config.toml
num_hidden_layers = 20
hidden_size = 256
num_attention_heads = 4
num_key_value_heads = 4
head_dim = 64
intermediate_size = 768
vocab_size = 2506
hidden_act = "tanh_gelu"
norm = "layernorm"
norm_place = "pre"
norm_eps = 1e-06
positions = "learned"
qk_norm = false
attn_scale = 0.125
bias = "none"
tie_word_embeddings = true
parallel_block = false
init = "normal"
init_std_qkv = 0.0216
init_std_o = 0.00342
init_std_up = 0.0216
init_std_down = 0.00342
optimizer = "muon_variant"
learning_rate = 0.0101
lr_mult_down = 0.7
beta1 = 0.95
lr_head = 0.00684
max_grad_norm = 2.0
warmup_steps = 200
schedule = "wsd"
decay_fraction = 0.802
decay_shape = "linear"
final_lr_fraction = 0.1
batch_tokens = 32768
max_seq_len = 256
doc_mask = true
train_tokens = 330100000
max_steps = 10074
dataset = "wikipedia_en"
MLP neurons of a small language model. Each row is named by its layer, matrix (up: input weights) and neuron, and shows model dimensions 32-159. Each number is 128 + 24 x the weight over its row's rms, rounded and kept within 0 to 255. Numbers have three digits each.
After each neuron's rows, "fires in" lists the words (lower case) most often at its 100 highest values on Wikipedia text that the model never trained on.

L4.up529:107136141115112160162134112109141127120149128161174129103122137135101168123116118142139160081106148171117129132165124142129141117118149179113171143134078075092121148100130105169121134129093123121135169138108138120106136129136138111111136112126127085067190145144150146105032164153100106122116119125149134143126173132120108133110167123098103104124126124122121118101105145139121106096120
fires in: "which", "who", "where", "seabrai", "following", "what"

L2.up571:089149128087100104107142139120122124093110104129125153135128108144105110125096093155120137160118129112151076150173146155120177151139152140129087127151122169115124125139092167106158099118136121124136140076094126108127157156115136134114130120107108165120075132120120120149147106107118111124133122088128143132112167096105108149103160092153108160146154112158131173107121125124173102105152
fires in: "as", "civil", "municipality"

L14.up594:137140138105101161143130164180133165125094111155122149182112121097119100132142148120145100145139113108095175086112131105115096129098129210112119085096136158135121125133115129125101105150114144114132112105102165132142146121110131134172180133118101141167119120106143112120118114131099160061129130139126112155117172143100146155144146109132139150096115141141145182095151125121118165139134
fires in: "the", "prime", "democratic", "rebounds", "s", "a"

L4.up392:091106154113124108162143136095135089118171113108113157116129107107122133080099080124126138144117169115123088123110193124096137156104141141122141128156115105140160092124159132146139138180095149126103121141106118102144146140129091115138123167089142108138148125151140083125142165126129125115101078174196128186129153115115156120138080086132101110130127116086108130107122130149157120159105
fires in: "footballer", "by", "player", "azerbaijani", "manager", "singer"

L4.up453:117161116105128151104097128133110137145115077125162113122085137150152128090106145130160161105146112122112096129124123135129141129137158104110139124144115142116158138112111086179118111117139118112149132141145132094121127156176135120109103134099151089108129162078109118119124156115080157121149121141113117169127153089150117104142122098169120171114123122106152148113081126148098122128155
fires in: "she", "they", "he", "alouettes"

L2.up672:078149138106120149117151121119132116125096194137147145149138126122223178127101183155125106112134125160131121127118167118105131106143166131120138160132142099122091111113124137156130120129135140116090112119129125141125082135133130096077123108070149101095150122166136118126137124139114207156113115133140131159112151131113107120125125073160128091117113163128089144122129146112115126122131
fires in: "points", "such", "place", "medal", "running", "goal"

L2.up451:121136101111097132097087131141146165111188145144106165156131142104137131171139099139098124113118152165095104169161117172109131114116143119139129149119113076193112097141091135079117124104111114100135107140122120135109132155117129149153157153136151095114112164174146092121149122163150146149135168122137155122166143097104136131121129101167094117098142148111101120112149117149124173137071
fires in: "national", "world", "international"

L5.up122:148137155162108107125127137112128160109152127144109092111109113129110140094082111148131198125121096112077133147135119169154121130148120164140164116114108148140141107122122108119145146129119172101127147145111168117123125127154168134125117186114170141146149131129126102124161120131113098143151106150131132122125126084135103089108144106122072123160162126149114182127137142120108090060085
fires in: "he", "she", "hectares", "who"

L4.up424:091112106163119179100116158124117110095116121134127120138110101129101133137149124139149184131134096140155099134128156118103165127102131123125103122142156102155125144110175097154120130102133137123137184145121152094126104144122095141108119168141129092105134096142115148150161087165119113105076140133129173197138089087096101136185149133133105156147145113148165108124123138118146170114123
fires in: "for", "of", "from"

L9.up530:101132121107127155148139143108142112152117095167121175113102087146116142073173125135114127090158145143098111103145102116111162126148084158182135102148156141125143165117135091113138155103107124158135104123099156124130113143150123132157152147146118116134140128128113153199139056137121118130121095112183102143100109111107114113140128139163109134110155120096114054137101111113100156141120
fires in: "to", "can", "must", "soon", "might"

L5.up306:105150157114141153130147136141106139128134108140147174118117145107136108132063114129167145161123109105134111142129139156111138128109122127137132151131152155118143125139106160120136092128078114157146168113119126131122086174144141078153137109126131155098103143110087116100165147126150129142161136113122110170117152126069136139111131147136084126138119135102126163167111116147100105046109
fires in: "he", "a", "him", "was", "as", "has"

L3.up767:169150117112095145167100129113113159119141140123118118153138150101140166104149099151087132147141128111151131096090121116120129125098117126129121161104129120137133073104142123098103110117100166157127093061116099115098149167120155114143112171128133140116145126141128109117144101128128123161126101138167114179126103154085094131096117124170102098071107095119162104121099107094120152154164
fires in: "other", "world", "software", "country"

L5.up346:135101085165108088147099175140126155127161114085102144108112061149108133105175116165101133101169108128101152105102119163082085110120160132130147104152123143094164137107151151091135096110102130132109105092150127154135143138118143146148131098147129114104121145114115162146127134151161124086126142152149130125106145122117114148109113119070122142105107111126140133175112089126130134098141
fires in: "the", "her", "their", "in", "his"

L16.up594:131150098113148123135105125121087154150112130142142132097096094147130127118156155121166104125138121110106128138153146097126107132100095166126164100154093162151127145155111126131118099130133140090142134104138119135117119133127163178144185131177131157116154116107115104106175118168135084142117119147131106156135119118142155164121099121163110186143125119136165117112119150159165130098141
fires in: "his", "s", "the", "its"

L3.up212:118088105165137144170150095088117117156141158155150107149101136111146141093123145138168130090121149156166100135109150134116115126138082104135119051126121110127118150124166104121079110121140108161105151147139141165112098197137153148134154113128133081123149112152114146135108120153148131117142103107139134094152146149117141123176142112154082136113121097127119132118135165125177140114118
fires in: "of", "from", "family", "age"

L4.up649:093153173140130144105126102107163134097142174113117132151125090139124143124139126124114150121129089123112139128142092123131150133131131141129131175135113118138118138130081125112118121118117140118113114153131183101095133087139137080131123168123118137106122126136113141102120185164086212110116143145147129111131170132133147154136129142146144120145158135146175116093176108135108150113165
fires in: "both", "what", "even", "chemistry", "anthem"

L4.up161:119105122108125091136132144134134127152139145093135132112148139137132163127133177111123115154142126152104122150149113152061138177131159133131133167145170132122093135116159127165159074093147119145123108097165145133110139108109124114140133135133132071108140105139074156143167159147149151156118105134076128170123110109154145134165143106066120127136145146132120116137122170165127126138112
fires in: "between", "through", "both", "local"

L3.up26:093179135150084107098105109113143134108156143073156142152088126101100145074136114115193099139159116159105103184086160161075103161113070113105141140138140150106152143096135111149095156144105122113143069075145152152129141147127121088136134135140137165116143137082118107082170107155129118146123101085142109155094146099118154121116147140133124158115110162152171139117123111132138108122163
fires in: "her", "his", "their"

L16.up87:136127088160182140140169124156172137135160136144132112127138124128114082140164104105132139159112078150139120094105119116130096117118103112135156138067103087116089128135169126137118096101138150094159123159088118168107145156081145129138128155136137120109117096112124147116125197103106123129116135123108152129145138132129097100136120124169147144099170139130168089105104105120112123128129
fires in: "an"

L12.up255:105146127140089149123134141104121110103105097154111110153154149143158159118111126158165109126166113128073141118138121159143097128121139185144138131176124137136149069121104085082124149088096145118179138099159108132117122123140107106167168130129141135149107110155099110132160126151101137137140122152186073153062126137173148107134114093145081115127164118126141157156120137129085161126142
fires in: "he", "this", "that", "it", "crossed"

L8.up653:120131155160121183130104129137127142144179123160104121142104105092145113134090144126142146127135132129126159126100130131138138129106111110135094156135140102138131059141115155122101163082134150114087123111110151124123090128106117153113107141141120162124180108177151126115130142140149145096112072102148130129114096102086105154150136132141138128123100128100142124136112181111100173089121
fires in: "of", "management", "quarterfinals"

L4.up276:115163143137153142132150134106100144138108117097125156127091154147141100144133163138167137117124125124164123095140132124142127117114118126135084144166156151108104139107128154122122100129170124127131079153129158105125143085145109116136137141126100107117146124127135149066138106100125132172146142119134140138137100135120104140124112094159096098112130079129152134096155152139078126115098
fires in: "in", "de", "of", "pts", "degree", "on"

L16.up200:101153118130120158112116142105084120113103189103137178100138116103090154103136123147128170230150097115151111144124103142108120194132097132117127147142121095157090088177144081129120115135105100121149139111113104092140130068106126159119090111121135137134148128136085131096113187139174119131164160166096136121105131140134122123116118125100141122151164111130102137164164118137163144150141
fires in: "by", "with"

L4.up390:096128158114143114098123118189128125116102162129074133160144120065091167167089127108136123125124114122160134141101100136114123114069083140162150111182167086130116116135142144118104107144117141127138109077141105155150100131161141132119101132170133132114099107157115117131121111148161111159121165109132139093164156147112134104145135107135128152095141147170126128169171174104123132155156
fires in: "league", "conference", "cup", "general", "state", "division"

L12.up121:144112122146101107155097134116131132141110114080147155130113098126148143150175106142177097113159075123138106090156114151131092125090124142128126130105114153110142118152123080141113107141159106130137077115137117128119104127140160111124097131108123120115088079149106122125103097132157112150139142121131129136160144149123116127144095061120151168150151110161119167144161117133151162106128
fires in: "the", "some", "their", "any", "to", "for"

L6.up615:114155140146125098146112132140105114114139121074128153134143106088090162128110127135124104082116093132122156136092157139098155114121149155147131088134156103113127107152116142121127143145127129124113072121149105131151168147145114134109144135113114153124109103173134082150154156148202118138100139148126145134134176167132100148143101140117158130125137107163170148104125099145117143112099
fires in: "state", "division", "college", "central", "county", "national"

L4.up337:077127113111117142163115156127098157102123111133099148147126124104144145137090144161145114123120161156154172158148124132118106146089169154179126094118107114115093153117152164134136121138106114146136142111078161142152149102155139148128136159136099100099122151141149109146113100142102170120125162166145135158137129121120117097174142123160110140120114176155101104212130111113123101107159
fires in: "from", "goal", "the", "goals", "for"

L2.up632:122153162159148146132158139097156151118150163131148108152161104090133104144120131119147132128080134139122104096104139143120121130167111123109135133170136132140133122147092124143105175153122177126125169182083169141129055155074159105106153146114106154101125096120117162093143179118101121149138168108087086119126126118095116078099127101132137106130119133138144159128121153162108114126116
fires in: "which", "where", "what", "who"

L6.up472:084148127156133157152117145124113181111103115169094117160131075153147094129143125166167131088139110115091094102133097134088129111094199174166076129147127164126139161138096081104164106122126129114150111116113137110108103123118141137123141163142108100101163153109185082089150101115127116142142144137120149174148113111127126114103111120097109130115148145128150174133139119127112106100101
fires in: "he", "de", "was", "lacrosse", "she"

L5.up256:125130138107087160131139134108166141113102079153097137121131127144110162090170106157138122118165077134146122146147129130166140118104093109093151157142087109137157111113139118156145111110101153085129191131075171129097137105120127120111124138104125131082175160135172116177077121157108122133108138164122096133093133104111091150131097123109092170173153107114132079157124118133114099139116
fires in: "and", "by", "to", "of", "from"

L2.up299:137095115173128089147141128151106125141139147107094118107125094138115149152130125104131144116142112145118145115142162108133155101057145118143105148114146124122074159109140104141106135116206132124115115119084105145121101125118105083115092152134151103150143121099139113118166130157108155143149159120123103124101080128103155140140126142121113113141123168092155119151094154151105081174106
fires in: "not", "also", "died", "utc", "still", "historical"

L6.up109:127112150127129114168067106116115107109160115174154143128146111123109098145123140135126121173120112103150130151105114123125155138083149134152096123128152138135107091131106162109117133160130140118113103084091133078117101128098110104127143146114124172113121165140143145141188144136139130092139100100155113169120115157092115130144153154109116151077133048138119164179153129172113119084114
fires in: "was", "as", "and", "being", "became"

L5.up652:115085115133123142096117111107150137114113146131121122126169135142104144119155151143134121129169134129106114080112119169094058158124146137140143199144156160130141131174146112113115139111165149143148136100101126158149164096109174140145144122134136163119103097090096139111118094099118148135119115152113124160118101115122106099123159103152102207101137133125131130139106134164124142107179
fires in: "her", "heritage", "women", "children", "graduated", "their"

L3.up289:106101136129158182165152107134114112115108130135154152134093100085170073190133156156111119130118140115116099151094148124104132125161155138133105160133144158116080122159095098148124125180137138120152115120122109116122148180125138121143140145130144103128124138113138124130154115119151152091140133093109093143134133155133140152098177110157107165105095140121112128177072146132144096158164
fires in: "as", "asian"

L3.up452:113131150130150178138101086135106121121176127141108162155105122105148126094110123155086141142123083100135112104129140156142142130132114161117148161115134077121146088117153154147129095116074143149169135113096116133134178118084122098087114159126115145095136103123124131128092143117122115161118157131157109148090124131108087095085144118141144145142089137122175154152129103138112200097145
fires in: "other", "software", "others", "what"

L3.up241:144075130107129094132130104141142137139171128142178116143112164154101130093106124091147133152153131129145155156075136142125119127089123075100169129154081131127113149095140171152125175116107123109160109117114116138102137138081143144150098190142112125148113111108104131100118119157132146135129112138141125176125146099143106122086096131110120146112142115142144148097160153136138127118137
fires in: "they", "it", "utc", "skating"

L12.up644:126137134151085146104125137131114143148157137110093106144089169122127121106116113145132088113144125140120147153154157156117112114093083065154175147121134109160160157100121126174100097126106125104161149117116155127139130122153165156135113088112126117127122151097147161123113111194120094143139152165120143093129165110131091127166111139115116112154113125100096134140105113110074096131158
fires in: "and", "or", "to", "v"

L6.up421:068113123143118184137116146154146118139144153141153131116163130159119136115121097144140191101112109104141121129144105169109148136145148189124119113158170101161136119177089112121135138121165140081143129141153116147133118128151117132118084152140106115083147097154098088093064159129149134127144104129138081127100140130131151138104178135140125137118119181147126154143101129105113105128094
fires in: "where", "when", "what", "so", "which"

L2.up342:109104131126118097121127154114105173109124095162150153142092104147136138114122117154135136126105122149104106151122126124106139116118106118138107112134159136155112132130089114078127097116155151140149124156122136127155123132122176111112112132145112174094094097174079125094128096165135107116112132101181119164141145134112099093163160121112075110106153189139136129137156139093117122092148
fires in: "the", "this", "a"

L8.up688:160118126138122153120110101090145173125125161117169150132118118138153156096127118154177094173137126087099109131143126159104140155156108140157124088125096118105130101118116121101106102164108151116151112130158127140162141071127137112131115134116150156121149125112053189116142137145124113110141115149184128165116099144110122109111121120125092147117178141144097141166131077128137130113161
fires in: "this", "some", "there", "any", "what"

L11.up172:143120147166126164165111133090125147149146147134101116152100121165135091151121122137138148115137129118129154096118128114077107100106143128121083160123150103109178130126114115172137140136161139107083147128101100143145123140146135098119110177132128112093111129125160149157116149153152112149107144148114107161121092120142100120136089108108085119127160122124126160133144115140111140080099
fires in: "of", "on", "which", "to"

L3.up117:119087102122077116153110128113150152182152177140122136101124107135151099125170152117119096149120100118154091147170170085071094121163181151119114161113102145124105108128148108097103122083122080143105091093112159163138109068100137124114128136132165111141149114119149151107104136110145157091089141123150135146087165127112132131120108126126146143114123167182101117120183141125137098118120
fires in: "known", "born", "member", "named", "called"

L16.up3:130106092150128151153147109094139140138125108139140141094100122110123125109131153122127131142137150151105129111151108126158103087114148127122182096137104136127123081132156126123133108093165131122118154124121104119142161128091111121122162125150118108094165104138148123097119177153135161115108128130110104121133117154113081073131162140183159144114133126095152110111121142139096094096137
fires in: "an"

L8.up651:137088081112162112131115130110145121081089142123137151114143111092115141126134136128165055146177158084111115118124132189104117127100128160138152135109147148120135123136109079123148136160134141134152117131153128148141122133142150140121163115129160118153183096128124131089137137137121158087122083131159140151110103107103155153135129155142110146157123130150135124136101157187123123145119
fires in: "this", "his", "her", "its", "that", "heritage"

L10.up621:160095150127147125161087137103119101119117133153098115126083140129093174116111113166157154112117100119106114132124131127151170073135124131090139087080089134149128121121163157092121075078101117126126138181123166096107126121131110126124151176100124107103133119151115110106101159148113124177128121127159140172155130163138112139164139110126129159158147149142140088134109142101119147149124
fires in: "of"

L3.up226:120095161122136152126121115105153115164144184150128127131129115116086160102121091167148150132150116165179111144150121102125101117114101089117084119110149123120132096110145067123126113103131138136141116164129159121123073172114138173107101107099111116109162094129102150123141099160133117140107111159127137149098157100154085145121171118135118107092115097157107123159068119140160120096093
fires in: "of"

L8.up167:102172110134154163090103113147125132092151130170156131136150121094159140085081124133101165106092096148105181129083132119122129182130136110106159109165117114101148082082120113170141159062159117106116115144126139159108120148153143127138109133117125132110175151107085122133116166139101137131127152130111097143086140082117086151128103177117110102121139117132151104124125124142097142136133
fires in: "which", "of", "there", "these", "other", "it"

L3.up175:153147154100129120114125134157166131154127117173140155142117124145114140138101128104183149118122089072153131092134109152097141120123127158121157148145098098075104118114069148142125146132124131103072147178092130170126098161130096091116131109130099130096154125106133117102108145109107167136174126135128109182108134107095139127121189088132151086108156129158141163136146162117092159081121
fires in: "which", "where", "however", "along", "above", "able"

L4.up377:138096126140155080125083155153147132161157124176158089168130147123121114136108131100125126125152135133096124154088139089134147138120130139122103160137108158143091177137116117113134167126106106116116156097150163135144090107092124153085135134157163138133127127132107128112142121147146177137156158128093151154124193123117095108123170103091136132108128147116121133125132118119132140165072
fires in: "also", "has", "may", "this", "is"

L5.up331:110116132111135102156104110150084120112126158120116122152120106112122142128094108129134139134087095116125099140139136151121148104119147135136081158117163114124172118167095082136155107140111135116134153129106130171099098167127119129160106160086110104110131127141122115129150119137126166150117154111208096152071156138100107160143158140141127114140120133150098106131110135123113106115148
fires in: "as", "what", "point"

L4.up330:130101121138083128116153098149149159142135136148147155124136153106119133166155161135088138134117080136137150099152154098166082085148158147114123128120099134102116131154175135124149111107124100095139148113127125137154144112121160086099111155127147118113134152124111125118109085100114156070124131096149129124089161098130090055150135154173130097131141113173164132124102151134153063149118
fires in: "known", "born", "member", "christ", "summer"

L4.up402:095163140129124084087122142174122100121126160131101169146144127147093108159124112129111140108145109109173188142107124115127103128107132138128144135148143095169135101113146094104112116133113148106088125079105085130153126127098137098128128161119159138124113136146173115123126133151132127110168158114134110128134078104123104118135118119170100091085106123158159143149101132118153154138128
fires in: "world", "conference", "league", "society", "prospect"

L4.up336:101116178100147136110135146154077169141097112109117149112121130092169127107111134133170107106114097137133138129114146103139119129129117146135101124141136141172133151164119164092138157138137140121115155161149147102111093187122123116104148120150092075137132142166137169139160149110148100098119125108174138123098120142139128139166096114154112079131127138090123109117125117138129112153136
fires in: "on", "games", "in", "soviet", "relegation"

L2.up517:128158151132099137109141104132163149155147180128114106134154098160113091092140117121144113086111096091099111120114129115146146142075135100146107118151143159111152161110108120146114170066091112116144123106148099149128117103154133154131134142147156141134111156117136111107111127156087141170140164088179102138149129177139120183055112141179123139122135151128138137151132096113082133157121
fires in: "near", "father", "now", "n", "still", "nearly"

L11.up386:129125107119122136125106117139125146128121193144137147127149114127122141104129115164110110100138089115103116116138070123160152135140123164157113103152093141102131087089098091089135137181103119121170123113150113098130119175166171132113113149148167105121143139127142109153127101175126134122143129129112086096113132136139111145105140154125129166135074126166105128128095113078122093129125
fires in: "however", "history", "it", "as", "biography"

L2.up175:148168154117137149123120080147113114173165092142141126125116132172151129084073128119172151171153116109109128097082171154113131116150101154123127163143131149128115144107116126117137127121126147153120154102092128143138144112145101090114124109127117124090126123134138108141102112123101127140135102138142146152104130088144091127117110122084100168129161133127126192117109123155107102105143
fires in: "he", "they", "hectares", "we"

L2.up135:073128116093171121104100098140126131121156169112158123134149155142116143121142098097145126145120133138132094127159127144100134150165101185121139126175089168117144161108134152079112095126151150147109158135088129124109118147153150123147086089120115091085120144115141124125138115140124124197181135133065137128085115117134117128115143147148075077124160136094137157137104100143130110116103
fires in: "have", "had", "having", "has"

L2.up594:150142103115121158113057131113154147119073149099144153128112097122133139154125124098093115137107151167119101095122133120122109152145127146113140126154152117171129097160079125140083107137135164187139070099114099138080108112103136140132164131121116068144130154129123147111160106124106116170151083155164140141123137134107127155118153109129125121104132108136151056111149115148130139105108
fires in: "more", "world", "most", "original", "mostly"

L3.up450:174095109121127121135122117109123130135133137159187136121129104135102147145116148155114172172111113117114154163080136116143112128141116143144128211100130106113084119132128092116097187085160114126184164110111135137135091136104094135106141111142137131097122120148132119113164128161114168121142129143181122155107121129139075098080122136109141123104114191102098138104136097134107169132098
fires in: "also", "this", "same", "following", "such"

L3.up659:111113154121098107184121099126112143185138118131106096140131104128102140078152167154121148140108148169147136129145119122134151094135157167090145112137125131103112132116109148134157073119140137155124166142067139128133129123163140160133144142130127107118164127129100112111066125110159127117089126124137118134142162135131139072158084127138154135118078118137152101160132124110160090098147
fires in: "french", "france", "grand", "prévost", "josé"

L5.up159:091131111144138150080073146093133118119122068160126165161113130140126133112166132139135149068159126116146138128135084115123146086101120116122116103146180124157151170113101142119181137094143116108105124130123131116117137123131092150149100125112112140100126150147104152186131095105081114136123162170144117163124118098128147121151114151111108140061143087110170128122091108115109122181113
fires in: "can", "would", "could", "should", "must", "t"

L14.up471:120132113095148102147138081119121098118152122119097183126145085131112139132134119120104134167135131133131143081163107084114121114117120142112131154182129117156106108158143119126125149157161133117098098139095144120145147144085115104101143130158126114119174109122115122106118088119134143086131118129138163191133140139145108134141119112128077168127125106150159091166105130137148110131146
fires in: "the", "florida", "flash", "nevertheless", "theatre"

L4.up515:136141132155113145103110128139091113107100141110156100144159145163144125100124133123137160133123097107131125140102091149164122159083088137154155156153093127124108123155149111164121124136162145156136169126165146090106135151143142111106109110096106106089112096117111170122118148191124108082115132109155114159141137123137132122120108117104140095109099199163130128093125128095093145137138
fires in: "church", "school", "schools", "higher", "party"

L9.up707:149111120124116096044134085167092134116102155121116099149130107097142128158117124157106121144104113153141158138126104156094155156164155085128139142097144101115094173082154122117097109146173119092076115132137107124127131172098169156118134150167127168086100142112105126106134119114119108082142166104113141127171107149116126118135093122130138116098145118137137146147123151137098169102124
fires in: "first", "second", "chevrolet", "opened"

L10.up541:134127114137144138113061086113124170139153155156157130141105116090137127066145099088160117087158138147101149128151131154131114147124116096127154088138149100114118122132145115101124109155151149129144124095161167139060134110075162154142147133108117157154142082111170087137160113118080145086091133139141097134094138164108132146156166134108140115123135124160100151118140131137098120124181
fires in: "a", "the", "his", "her"

L3.up570:169126118095124130163109129144124168129132117107100124145173105105139144122119130131129133144119106061117107147132124137161136084147115182127094147182124137080148128138150117123141116175127145143165183130101160142127121156092161136161102126123156084111153145130113133134110129139143163122132115148168110133137134101083100081073131173095161144084113160106133167114123116119148112106168
fires in: "the", "a", "where", "when"

L5.up337:122104165116118104150144148123092115091138106169183127121122116123141152106120084107125151122109149154106146137227128145151140148135146168140181146137124116129153088141104145120126090126141107108093141125128112090134116129102179136117133153105113119143100111128104131111163121112094093146151133104103136150100171142142108113127141175115102136122140173136085126111133147099106145119076
fires in: "have", "has", "having", "had"

L4.up719:102130130090162120159087143105144109136118138155165154095103114156064157121096117104168114128100133146104121171146133125094120091171102162090132129140103110134135140114090142122139125161159100132158148102093114107129137134110118102151136086140077127179111166161106129089120140184149119134130142116173122148145159125130111140146135100162113092121136120140117115086105121149124163127085
fires in: "national", "indian", "general", "german", "popular", "generally"

L16.up501:127147153066128162129137123110126093122098167115115107133155115147089137096109112142123161110142123100077088170110111074089150146098176127116127116164116093095139116151165129134090177149116097144097151159132153139167132148117110122181105128107147119130110137147136092100084124161156115093120137110136124157068131132106132098159081142102153138147174155116150108159118173122140160120133
fires in: "by", "with", "between", "from"

L4.up340:113150137125146167128162127139114112129103154146112111129120140115136133123093134161147091069116109143122151154153154179151147137152134128100139080117136074116075125123125128109142079130119149109052145123121153153124135111111075125089148119157099095113148146193129164119150156135113133117102096151097101127157119131102123121135115095141108107103100147137133097125129119093167148123124
fires in: "points", "goals", "goal", "place", "running", "rebounds"

L4.up22:117146110094119123158129119129105144115172153128133115136118114118143122152103115137152118126133150116136131066149119139124114172151131164129085174170120135105134125140130135119130143181139125116110153170132134147119181117132143118084116144105144112107152103098118141143041131149128145105101154137165069111116151131161145087127178135102132121134178105115156152136115150148135108142152
fires in: "the", "what", "cheney", "at", "when"

L14.up600:107113130138132150124110124132178105110147138104101111176140159127114121104118141180117145135126125161083097150104119111076141091119113134118130161142171139132134075109116150140152121140095115139141157153140141096131129086154105111138106137102131108092136117092115173147104099164093144130146137070119123149117128123129127127117142166117085113131171145134129127134150124121083145064120
fires in: "and", "also", "of", "without", "who", "never"

L3.up243:148125126095123134119124108152135138161097122114121161125128122141123151126137133138125099129151169170110156095134136130102144149083164151119167162164134119101121164123119112110150137089171107119106151125117118133129100141133138115160151070164126105113159121153126150159170086114109105158157181115132157113116066119117114119108148133134133146117131156121125152127115115183111120155122
fires in: "not", "received", "died", "award", "awards"

L14.up462:114099147116140108086124177120152118124071146063121134126093114105098113104145122157127118129120085146121126087115131147115159118136103147161122094085163124109138140089096130163114129142096102152129154094099143088167140089160161158097123135115131104102095104093137162148137103174130162109119125107139136106120148130102140094109133165129094124117113095161123155150112065110116162144166
fires in: "of", "without", "in", "a", "from", "to"

L3.up428:133080126166115144110087128136114159105105074112111136092090101106132132155172119108137149118123050157105151126130162128130170103107124147136090081118138104103126122113123120134106120075165155124122107114137133136120120149140139140137109150153125101098132123148111091122190080154130139097152135125128137154090128122103124120141132095170131162136123093154098110112142112117117176156121
fires in: "to", "in", "for", "force", "into"

L3.up713:114159153110129120173090120143141126151162133135134134113139118101133156118162115121116135141133115098085141124129145155127142130171109151135102139152126091087131137101118140101186142087143135121160089098123115124088169102116160095118144127124091155121116154106146113129099149130116135149150116164148122144109143100130106150116111104098113139149163108140150150107120138167174100081134
fires in: "they", "their", "hectares", "research"

L4.up364:154138127163095178205117148141123144155176137124121135116118121154144115132112135117156184099119113113133126141144134087126109126112111104151129134130145131113113185079096138134078110098108119159142168120097151137095101112127108102122120143119114086114113132138139156137097133156117140107116081145136121161108189149134081167153116149122100112164134112078112093168158067106137119098150
fires in: "s", "of", "to", "a", "and", "the"

L5.up732:106113143162165116132157121105126133144132118168110138151149112145105138118077092132146137128114133120090123136110117135159110146141142107108150127126109113091129093131098074109124121130145134121095103179157147134125139167123096101130151150171138147111165130143113142139112128097102137113133146115145096127174145096146070090142127135132073079119138145145134095151117128183138121116109
fires in: "this", "it", "the", "however"

L8.up223:086120100137170107139120133115145143132124141149093124091129086120109055133171154142135156110162134115109098122128109086114131112094107156138110125141085130130121146135131102110129096133151130120132094142123115139110108167113148125104160163162139134079121119117107155119117120152164177141123184123099116159110138127093108124137169121114138129174125086125206167113123117144136119135123
fires in: "the", "an", "theatre"

L4.up645:116111123130129130118141118136147109164101131137130091172110141088157136109101129117076134118112131154152158154135157149094120130090131159130147128133086115091150091143130146135132115139141145141087161077104131192107118115095146149117156155172053131134111143165119140125179103118164167144107139127118121141152119156116157113143165122162077091105096152161133129163128098088151102122127
fires in: "against", "rebounds", "round", "defeat", "place", "season"